config.toml
num_hidden_layers = 14
hidden_size = 192
num_attention_heads = 2
num_key_value_heads = 2
head_dim = 96
intermediate_size = 768
vocab_size = 5977
hidden_act = "swiglu"
norm = "layernorm"
norm_place = "pre"
norm_eps = 1e-05
positions = "rope"
rope_theta = 10000.0
rope_fraction = 1.0
qk_norm = false
attn_scale = 0.102
bias = "none"
tie_word_embeddings = false
parallel_block = false
init = "normal"
init_std_qkv = 0.041
init_std_o = 0.041
init_std_up = 0.041
init_std_down = 0.0
optimizer = "adamw"
learning_rate = 0.00244
beta1 = 0.95
beta2 = 0.95
weight_decay = 0.075
lr_head = 0.00989
max_grad_norm = 2.0
warmup_steps = 367
schedule = "wsd"
decay_fraction = 0.945
decay_shape = "linear"
final_lr_fraction = 0.0
batch_tokens = 65536
max_seq_len = 128
doc_mask = false
train_tokens = 289700000
max_steps = 4421
dataset = "wikipedia_en"
MLP neurons of a small language model. Each row is named by its layer, matrix (gate and up: input weights) and neuron, and shows model dimensions 32-127. Each number is 500 + 50 x the weight over its row's rms, rounded and kept within 0 to 999. Numbers have three digits each. A neuron's up and down rows have the sign that makes its largest values positive.
After each neuron's rows, "fires in" lists the words (lower case) most often at its 100 highest values on Wikipedia text that the model never trained on.

L6.gate371:516467494445517448510505604465480547617514498543511515525447512538535446414574496487494586605517461474494599485511501571431391528504583670469468493483536455540479536565567457595518533572449511458487494546577565530502430419447438402513528472563525496465414496537466489527431447493456499563
L6.up371:550602610503522495473544553486567559507522465459385478509416492605512487388495511532515452446519505401512418430530540524374593468483551548518540525458442496526496491541560479577542546522474519445542490446382552537485425487506482469515530495444491517495501491492537561515503424529383522597
fires in: "also", "been", "in", "being", "be", "alive"

L3.gate126:429508493505485441477544555589461462421449507470520519525534483388458436538445536481451529475496453538519507503471458606479497542445553533572417476582562482519547445468460509499499545530463438486482377527512503494564603447466483382569454529594499606535457469552534612456518576502591495538
L3.up126:456457416438503533518501526527508469459527537492476483582409516469417438503511566471507414460502609482504405514486533513490618492549609528464508462564448419513462322505564492402496411558446555466535435457472508444551502484448483560476486565499580466506481441500551561385558569584524492459
fires in: "in", "to", "on", "focusing"

L7.gate467:442488454527555484506585498609517454514541505512472547488523488456482488519568401490540427565532437510473366445482501540541437480536528609456489588576451506577482486524592512519456428472531427368476546471475464539530559485519510613576529595463500501529456490573494528542518476568538548564
L7.up467:504410486437590535577507513594547441509422516559485511589495505498528531669513438472470541456487384452482472445435463544444564474553487546466567558502555464532509396570438537634563533568533450518433551464458434561496510450514490482504563439517464529506440464435506521609449498496459542520
fires in: "these", "following", "same", "last", "next", "every"

L7.gate312:589514488511481452443575487580539431422532518565424372464488482557570510540534486429527457632533463533462510463523516540608552531592494583469574493380555462434471545484550548441441468526447485404583566508536577483514575428526483535472464517426471547509464486536508505415525518532443384487
L7.up312:494535494509453467559506514550507528420468499420482525603393515503521517453557526535485490395558537505569465549525551550489500492521489521482450403464446551488524480416518510528494501488578534495517413591590486603464536473584460484439372447440561484448454573456582427491531540473458495416
fires in: "a", "ottawa", "length", "an"

L11.gate46:599439490534485406479530522443528516504501546565487477524448571465479556472467447504487468539444484414641409446481496524429483516483483511497484522530494532367522369499411431401466427541564569508575414379529610478535433444495470473537477490454538453519471547511490535408461499602482498452
L11.up46:531454548514481483490512428471507423465526531467480528537424476426514399502488527392525482418332579519560524564539558520531476542504536490493459601495517609464483478510549556536514599434570493476465470427504604447539446545456522497438465481505497537449466558538450399439476533560580517526
fires in: "the"

L3.gate234:502422465471528431507412470590477524549470444486433562468494531441454403546539485487562470457521485449532409479470536548522541552460472543464449584490527488527385503556534480462424535514520540554543482421515451503483585492393536539584399467478558446515531595464418563461556494494501479604
L3.up234:486475552541502530545519612483541485604519555524484546544491539581490541617547453483512532471464504554574450548490472526474485495567518473468455448446499527487534399479529508521581454452418447423533464473496504443492507439470540571441526522562524504435474525523476513544433550538349563514
fires in: "one", "they", "that", "sea", "mausoleum", "halsa"

L6.gate228:524482494535480407424431488557594513533509492497516482527529483425522463564605498496478524474519583455482533539627548521476502433465453593448561453493439554514520496498337468481542553543512560470429407390558508507467530511406598473509518462440503574489427556502507414537498471561583535471
L6.up228:449454506600567497531523539487536507458499583456501630564433476564460430462481446457476417559527549465485414509510536460534597496472452512565482421564478510482480544495500545509510497562455474470461465573485547528542491542410493487463562612545508557442484408503436569585505448466452492503
fires in: "in", "of", "empress"

L10.gate757:563397483500432470544541599509545500496550580501547390480584576465482555519501484474521527532475475363598548426517473518430440470414462498542555481434538575520468540460549470607473426581540490515533517458553463501371484546479474480595479521603463416533479483545450592386498481569547519508
L10.up757:487423383573486440532455534490533565496512556453549455564537512503458447572560478478472499594551440488427626518545529522437526524572509491505548468424423474472425512472514456471508487510552512441508539469451544436443487499489489547496542572516465519582471399510425507524584430476509534563
fires in: "named", "as", "name", "called", "renamed"

L3.gate607:498530470528458471482437506540554504460520433532530478603505501560571529476471531485394555597473537545446400513544546520553411522530499548530384484502578541389447456505556493476494542512491459456466523579400579547517447437463393554455527528592419502469524520531445585445559567560510428423
L3.up607:557537608528480464491536446462493454561533496478464570480448565572494525578547447564432564463526507452469500494503503517533354515486573474444480520497348508441491421476474516434474539424498546463418515458469502496513471451614400546493527387458538545558552581549488522495450540553473474494
fires in: "best", "top", "type", "supplies", "supporters", "by"

L3.gate310:499572511476505488494389541447452546500583534555545578509553470522535484516531472535484546550534552456556388574541481486422552542515587442402407434490469526481544575431477483533461463493535526514434433485486587489552424394470541467509476568501432543463471502508413531494546497446412608495
L3.up310:438498468517490462500489515519501464455481585549589503582462496489460441520491494466428616519485521532484524518489559536479591492539507492420509468480449431538354511497482496545428507547494552489449503536613500509443432541432369479466532537465544547485458485466575497528537514520483511615
fires in: "and"

L7.gate375:507562467501562446446421529462433502435549578545467459469562530502504467483374519449496426411428441513430504442571443562419428426450560527423579575545540577531498515479481440581507589501592489470410483463550460567454465481467528466587512531527486558500428510435405550490482454521497509499
L7.up375:462551495386518486512510435404503471582556560442414521466593522612527502521408552520514510476499489430478492455538509527459470438524549594442472573533507498514531465487432506575575496509509455554476529434592433512469476532527393424462515480419457533523434420480524518553494522484495629522
fires in: "the", "a", "his", "failed"

L3.gate764:517476486470551462478493522512527541522588484464441579561493553417504534490431500492585434514479520453427461482499515544544476584592544587427476530456519491544538513520485416446553511544411533527443444406456518414529547497441557634471457496650489526550466487602455559541527540416563546587
L3.up764:421470418458513509499457466450456542436390602438460553517500498472590552570443408497487489470495515518569501501594544515484487471479507451438422571513550539495625485417468483561615391523487533482528411577512579493492488398531606524440548516467394461601450477452541533531498518402442519444
fires in: "which", "where", "classical", "class"

L7.gate18:477530454500470415485435543493586497465499528514493447506490585509484465489481519362549478565490380462434428486521491484457538426433475588561481464497562600478488443453539513445457529534600544500595466489436540452484473503433593487537489573503473457489550496467495563540580528515456443495
L7.up18:486542447487497498499529437520583494482427544440487462510447588488498488482519550578481467481509472567498442557447594469448481472553465551546502454467482542452513434466564504394526443477509446478598475544483497489510493522422456531432507475453523448453530516484525537549539457538518527472
fires in: "in", "of"

L6.gate580:488612540491514452459483509541528516558510536459596502491511537516510564531518579497484445486531491567471544461628376516518488447522564569493412474491457434455437493464516502495444447519515439362501497514517464609506508417456486468597502569637535430559440478514518588494522442509456503464
L6.up580:559572421498586476536538473449485504377539471553510477470455463517527538536459446473470443483514431490418415491500460514666384479455567466531576449592496539503546457555451522496541442498532476577541498514510473538588474544564542511495446526525491529557522574376521461370420458548512516484
fires in: "new", "u", "f", "years", "athletic"

L3.gate267:517446552579508468463472435615518474510511483504488478447486580471507470467525433498493517474496499550492534511607419514522491501589556594511483423511497487464416503435403439468432497449470568522515441458429562478470527370422498542517532518515491496536534530502478595465527456567496442498
L3.up267:535459396424418468445465542413525532459429595544453483552503448471484508486471478429540558473550460562574476561551557498594550482544482554479442447471464506531421513455497464467474521396560570513568587536451453507560434439567519442516414521394466592520471546525470469585490516472364579526
fires in: "and", "was", "fibonacci"

L8.gate256:544557517467498435464422591504456547439494537507554536489424504512418436474452515456545527496529504480468461518522511551447439449531451558447442487494474421554511452528412499589481504488501460489436411426428516556507490445462553592574480543474394544493495553545502524489542543446395581570
L8.up256:497532517437486464463513510397525463456519560456491533594439484633507414479463462466497476528455574570472542481511553516491508507463610487539420535550415514438492432522501571573415568420473539519506474498447540553414555507582605619462529562469462504430511449459485485535476433483515482538
fires in: "the", "second"

L5.gate591:548507514549556403513520569543620581486496448590419600491570515435511432486552560416571487543474471571520407348527548533488542571491538573443373509496559487413439433476570482450439508533497512448522463518530400615547525486448500385557564545453546476426505501497494543484519467490482546466
L5.up591:511519435426412512458558471557491462528470461459433495599536414522518422587464446565569480461484474548540492501495468553483551622582464464489483401563509558426548547536522471547426457483597439420470438531450542412524461489497492414512492409599431484475519430423529492533432589443486495588
fires in: "is", "has", "yes", "vs"

L3.gate706:497480504558524447459504602495379470405471457502581466441464551497440555456477440514521523509491538494440446425538399548533512509538601612532501468445603523551558468584470424529552409489598527524500519391448513575481535472485592530514456495499406432556487504498534553439474462497480515488
L3.up706:470501582497552521455485417487535521492436517535480508493471604539525511476590559491532504457492444530395459495447512529660420449518571533431525523489433576433488526477500454525525491483529534459448545579473429527472426404533432562469505595500572483483524547406536529409581495503620504455
fires in: "first", "fourth", "sixth", "dependent"

L7.gate67:490558462533519410397507431551455465466456459430473457375495517525503554502476580456590539474434508460560544500514507565572512572557514522551458516491534455406406453535493551551490459439595404420467521469469424482445520549434533578490580476542416507414415568486515552533480456444525559496
L7.up67:518542547502503494465465471529440546509443382516545513571564489499556441464495435481492560585472628481458511512541458511558474438417521554557542495461489495480520568610455544600496423525454501563480495527601583404594550549505499540481464410501447504438455470537433491500473408402462541538
fires in: "made", "first", "awards", "his", "won"

L7.gate327:524556491465505487486397472578528527463491509507508471470408422592399548419530587481377435543508457444509523474500498515399545518522562498483530429408521552449404451505510546610527442492554355541487491492543447533509493520537549432525499493444469469511472571457458518454410445532477490524
L7.up327:463506628532396513464483495508510575558540505464466528445551479442617436527430527541523571515531569468568518400606470517502393469528481477629532482553557462493440557484487556518494538494468459520473496464482467515432568586504554528467535507605560410453499456569480486455580517465475488441
fires in: "made", "received", "won", "studied", "acquired"

L11.gate731:496457537497493444475439566559514493453567542527481398579473516504496480440513542462479505541402466562479449520485522531542556478499566509430468511504469535377512444437555525522429556470383476498473450513568563513512463495373490521495579459506513563560510505449445541411487553499482511582
L11.up731:482575421481480473557483481603374440504527453520454515501465588543501510487487560465421610493464459475450500481478508518537500431479528505497546462446597524553417452508531399504409512407452473512572463410581446493468493485491478477506488476444508614443494526497524444497526507531513595610
fires in: "an"

L10.gate387:483559491521491500416430507565481488550481474499486405570497572580336424563493441496555416530364558532440467485467390582502486473554533517497461583458523570520535426488438464515521504471596469419569570505367565542475464497439540600524523556519472574477473540451522520498437512458488554476
L10.up387:455519439587516448551420496462510488475460537430532452491447476493520496471463569531478457552592531440456548519556505515516378498489524489498481450522501498576446540513525527617520539478479559532503533425494471499483515494474457544484424489400477438510532537557459478545418470448490563525
fires in: "first", "second", "last", "third"

L6.gate299:592551474524482440472489565534506540477520541467556455502562494490461541482491527465437360489398505426594396565475479490431470576497476498449509519404532546461411423534438565451478430529535489485474541418550472538507583529503566514521483555559572455511522449603504508570537504531511545507
L6.up299:513541435475532456421526577445422493505494524514480518413445462467482475456501513514509388552520467507450397542433478501432584574570480467480478490462571580431396542520534494497442483571639552559491448407511521535421438577535462524511539490533438522434540483523466521499525499565574497488
fires in: "until", "since", "m", "iowa", "extended"

L3.gate391:598518510524494450542513515561458599447522487569527511464487550477451481427597519470562547392585428404506551365510473543431599516459480518512420519486569475562567466472482406551464516535582442537477513484510522608533515479449575471560469453638524573523455510569461464506474454456507452492
L3.up391:554417510507548506399518481404466504514450506593466594546579515594472540494494546475496490476467562463540542503517564543549529590479575505425489547478457414497513407549487540514566484545402510531407488556541500438519558518440519427484649499476512470455497534479451456517411515434453592481
fires in: "have", "had"

L5.gate13:495492575550452451516484605544517487491508542513560426476556507497495575480490427473518429647547538492510500465516604520400463539542507541480514491532543428471452559504495536442468381555546503503460491424604438543488470523547502428548597485420466427592444526483464529568488501434353519454
L5.up13:425500470559419546447493477553429477451505489484603412444569487545469490389520591543410423507436448501515410479464464514503516626544481449497444487504562574429526510468540473614581478545538412555445505452550529535520420506410414587495555477502542560501480451520462524504464539394503544477
fires in: "died", "since", "until", "as", "genus", "released"

L8.gate304:524581515475435444575499433602517444456526469525495476481589506475551467374479527546601449471453484488482394448487407583448476501543464510498514481563493528557561418454505451536504507621486464501512542528540524470541448525490534395587516562515499537555437458495502584492459474527483494463
L8.up304:516567499444470493543481427507498520499412511502514406650602400478433442513491484458435451481500548505469516501570443456583514538474493470481515507535542472535471436524472512443422521535512452483482497557442482356488539501512352428502488449468458491502479481526505544541486562530495438579
fires in: "on", "september", "may", "january", "born"

L8.gate393:480539504473540461542484531441547503474484552480547415530520536520599532443529547520417437500466491504564497563570609529505455461471479621477529581439473415447482446538557448539468505527563498476573437365555555503539516475557531548528528490561497504499429544491500562536513541493513492507
L8.up393:553419509545517549525442502457547520522406477552532555581523367429440439431528465498474475430501518500479564597497516522463443484493499505527532506534564543473560565576539398531543409516495496567509531556522382471462505502510561406458511427503517425512437418530540478485596441528610518554
fires in: "the", "of"

L11.gate395:493501528407541553484504440464507541502459532589572505477446459491486339630488497463434514514452399588531469431533539528455607502549469538483389508529532515423493450425510481511531574543440474426586498446420576486552539429441414399528473404436528587438506472507447485557480466536418485466
L11.up395:503483445568526557483547412480529530449549510374447424345444477437489516481614493517449508491534475504605559523551509498464530542554522522561476472576455498494505388369587541492486458507534438537543483557482559466596529489416450551528540385436539550584518509436451502495493473538528477384
fires in: "has", "have", "had", "medal"

L3.gate751:426480517451471444467413601479397521516441530520480427542471464495437549523588376450508523569473552564485483509555466516498415580513457561454435513467566499523519496508575571502476440451519488521491495513497488390471446514597455492529508469449520571575462491505421510542453454595466434515
L3.up751:514451360452591518527424522461474536436451503495445448451416416516532483549507445448456576540581437530463441559450408451486484520518397537451345508514514470564510468435475541513542390415495474582442497460430513492478528524528518473500498527601460575552471460538506543523491462492455530473
fires in: "100", "four", "following", "five", "were", "mayor"

L8.gate751:492491469493516367585348494432499435587492629501467524492416600467500413417451490474451596574475519515494459499492518558465558434482483475466498570480555501447495410547505483496507438535476462456511491464498485477461446457560480491560494515490523577435450498395521570529540503504416420513
L8.up751:468486456477404516639459516411525465521473528523530455510497534491556482480456533509468541502566456524539493469477501512476511476551510457500514487441520526474457408442470539504519502551552441456457564438500496445459532548487297512425497515423616510435484504473598481482504527523464542538
fires in: "as", "in", "managed", "approved", "for"

L6.gate482:465502549513530457423533514482496430461477576462527520432579509579369479490479516527568566443525472396517448424522483507516486522512488548534505520562493509384491484452442631542556406520587516418480414536578479479570491502510495557489489521499443575510491439508480598476440510544458496420
L6.up482:523476477488412519503464549535557495544523526499620512514544487504449535460576570562469442584534594511475524442511489571571496562587476501514524415460461555511522470543589527428500469587462443555523483563516509512498502477502435510485400416501521498499451551439515508441501400474427556493
fires in: "state", "university", "best", "of", "all"

L3.gate484:447441449458566478461490508512474577422525569485503480527533533457491598477447537491403437498547536491508451451514625484477477563446567517451539478475599550479525410506537488390492453573516430439555476416550548497470542515456574546539516400484511505534428505482551623514495442462454528435
L3.up484:455428548600529522451532559522491616434500471503428460468502538479483584482444475583426381461503500430538631442452574480538499466472601454405536497536476547433514489503498445444590484566489446498473455432492455494549497531497573523517489427540480571472481530491547430520434405460415551500
fires in: "film", "art", "films"

L5.gate76:508469439521515442477423465498500515524496591529488455504523506462548489445485481487525480451579450478567453475528547559478407498493494538450386547502543467490540444503494471545556457548431427508541429447588447504524534439414474520557543499499464531541419533541496516531465430480430563455
L5.up76:542545431501458505556574481588442490423503490457400478453620555516545503500590564533572539546423494550467522468472558526497534527503451502468511514440549452404548506516548517559490473444520573422469464554430435440518528509426471494445567486520402487489515519485591627405506506475549431537
fires in: "has", "his", "had", "provides", "a"

L11.gate465:501426508406582455521620458457463554402527446538460505463510513551549576469434527436442429496492459519439427374496522509488538595543535507530536573492570485439487539558487489480419457461497494509409553460437482445527489564433481476530544504470551501419522522509546473430450478560541550465
L11.up465:578509448535445460382542539542502517463580473612411543487516461473514526546584473417530510539485413489530543514469497517557496466461614454475481435509466522486451432486478424525436497534507455500488514500470490495535462423545477594557391561489516421521463521560562563410551528501439535566
fires in: "the", "an", "a", "became"

L6.gate694:484506590559521431494479541547492501544380509559527533477508460412461585582514468484568441591473500510471449450534449563501388501508424495503557615548614518484485499366507507461501501525577413430519497474510559549488530438414477427508496524523485496478446577531472479506483382545441474448
L6.up694:457490499560544530380562376571458537542456459381574588514572534412516520510588555500558526481562480484562475431535482514479387496490557577529457510496531484552439509470456590466473609477494535442495463514527397567533500513420421464567507543497530548469563522407463494459512512488471498536
fires in: "until", "0", "war", "warped", "last", "both"

L10.gate709:496465542556524436567546486522533495543476508519538442541554507541518535549552541417584509543535489430435520464506532514533522555586407534562492555609496577509476377575536505527461566509530441502549497546548541580437505490421545487575571458425496418466370381463390482532475518585421550500
L10.up709:404504503495539554538452351485544479467518459510477521534542477562524436527458519545507563510464488421518550525512529453495568346443512489424482436620546488533394522450474523564577454576512486460572435443431364556493446425578586517521493479481482541471533551481525489470549474472483363576
fires in: "of", "in", "ref"

L3.gate490:443528520400591435440524490566497510466379495554537423511518460477404502481454500416502489418511397560441482571483493511558500458480502572494487529526531464422563548509501443605494465552594448389308490518439522503539584501493441405506513473487515549498400552415483508460458509569511445562
L3.up490:477428431464564534525500416333565523490459504601483532601541530477475527570542429498431477456453508510475533510583558484558491548425472479519491550505471507511486511508507493470473481438434461535548464590532482519526542467468419531541459487491509475515510446472532466418613517589598506323
fires in: "the", "place", "baby", "rook", "growth"

L5.gate217:544429469505602480523412458516547551416563609516526493523525390399486486447507587476480370469439482474520527494503529511417480498411517520478509550569490571468383482495492532490488425444495442475495417376519522502498474464528556529565552444526480483504459510457486493525464469525494482486
L5.up217:510433438481560544557507482432489458558451440467507538492619569462533532561479492450489631567543438492555489435483499493469545534444411424438526461502474533590489432460586614449556508538535472523492534480501448550518448506532486382420519568511451476529553533527453388550509582472418498492
fires in: "which", "that", "following"

L3.gate737:509510423553400481512470485565429479461451569542456493487523537446461466593533555430494456479555490557623514402530515496531557534498430599493507444463559503469463502469454474440500464522617524545605502533373536496519455488468470499525497533508492590503527512497521563395435572507454476565
L3.up737:545453467570545513528538563581466529496477547496482489561505495525459527540442484461444449542538486534492563505511525584465429459458553535529571441481434425484426539438444486553505451508482426496525491571531516442433485454469437510500577500386417531526456557502582480446394494447485528554
fires in: "was", "is", "becomes", "councillor", "remains", "birth"

L5.gate526:519523490474497438451438456505451502438454499500556581477593532521426456487458479457555504574559414564536398473499486563439531518539529582574473528528648504472479567523508564523505537555630479556547561453544497502486512488477400516521511468412550516487492505423446573525509606471453486456
L5.up526:555473500506488541526598469453569534456471384485511544461512508438452534422429474526516564498523429489503362448536536536483448534550468540470456554452606514532464490563533500512555542517492489449623511548613508550494546433493489466429533564530662539530490466475469427440456437514528514511
fires in: "started", "began", "spent", "opened", "first", "second"

L6.gate602:574513468486463481532525448478483506529543519415539557483526499480557541471436549473545536471538364588497490390484590466487480462544502576411485467525452507527494512572422463525486515516558464515454481438500507520512458537509517563525539585540576536453512528428512530604420473518481491553
L6.up602:445546438536565462530536482436505508485495616491521515415433547516513542493431397438645451459497505492608396457566511568538501501385467528514525521504598440481472556486451504627500532483503564469461512502565427538509552536519524473524502522557579537515414404425505587438497478510470479533
fires in: "there", "continued", "born", "announced", "also", "released"

L8.gate191:432536656435501443494448507589419409478473445546534501429510433454432454587476500450472409453577501441550528465484519536586444508490538509581570520494454530527607460430588485515528522608569422486469509454487478548483457439515501507542453472472518504535435484391478562440457452594518462480
L8.up191:584567469458446476493531477534527533383507522544455443455539438468496614490427501472598468544517521554552514592584526522480536459557463505565515480473474509548481479508402441463456463465424485506553449540535494453439460551552593481483473554445476421508451568485590561483452475503463508469
fires in: "of", "from", "over", "at", "around"

L3.gate181:567548547560463418452444585616518551470450415564489424503544489516567501572625452419558549581508465491468512482542416466607401464482506502377470408508503431507543486443555544511364563491543523522533532460533482491438411389525466521515518477543487454567558547494498528501505449558456467489
L3.up181:401417485496550562535449547471425494447461480405524395601550521543498524498531578479451521587500479484413559595562504574584348459476472527494503514504470499595507403427575497505501543538486451538412494489552385519476456498484496524480514484445445486502496552472505431439534410509436510541
fires in: "an", "answer", "animation"

L8.gate397:463555588493462489573509479527478415456577546537530396456461480449479442554546525486494393500500517496486330430429485482540589447456526524520508545463517594366516486467560501478494497516522506523435494438512452600567544432505463543497503505514429567551474468533403529485511506560440498544
L8.up397:496496501447460535507387406511490509451514544426466474491555473503476456445489577534563474488476632460625469535448533479414526560533602526573577491496450528506466523579497558507504480497514443496484535537526484495562512513492599494527461586486502498499506467468553474549533607450555523527
fires in: "by", "as", "label", "from", "intestine", "won"

L5.gate725:468563528518470459518506536405470432533451564493496430484609562539482497524514587529525471513544558569531471465533558495468548526435458597487532543486538524532458474499505498493489494527502436567503366491501543500471442517511540533520438468445452530523437509491450488488355496540524420492
L5.up725:549538540502459517488557467507446503441421504506496591626462458508462483461459617489559431580583510449600530505462610563453612489517433479555389463448458541501527499509473470549466522530458486548527464548538554536508488521503599430441478424555420508502537462512538441394471562435538499464
fires in: "both", "between", "madonna", "neighbouring", "south"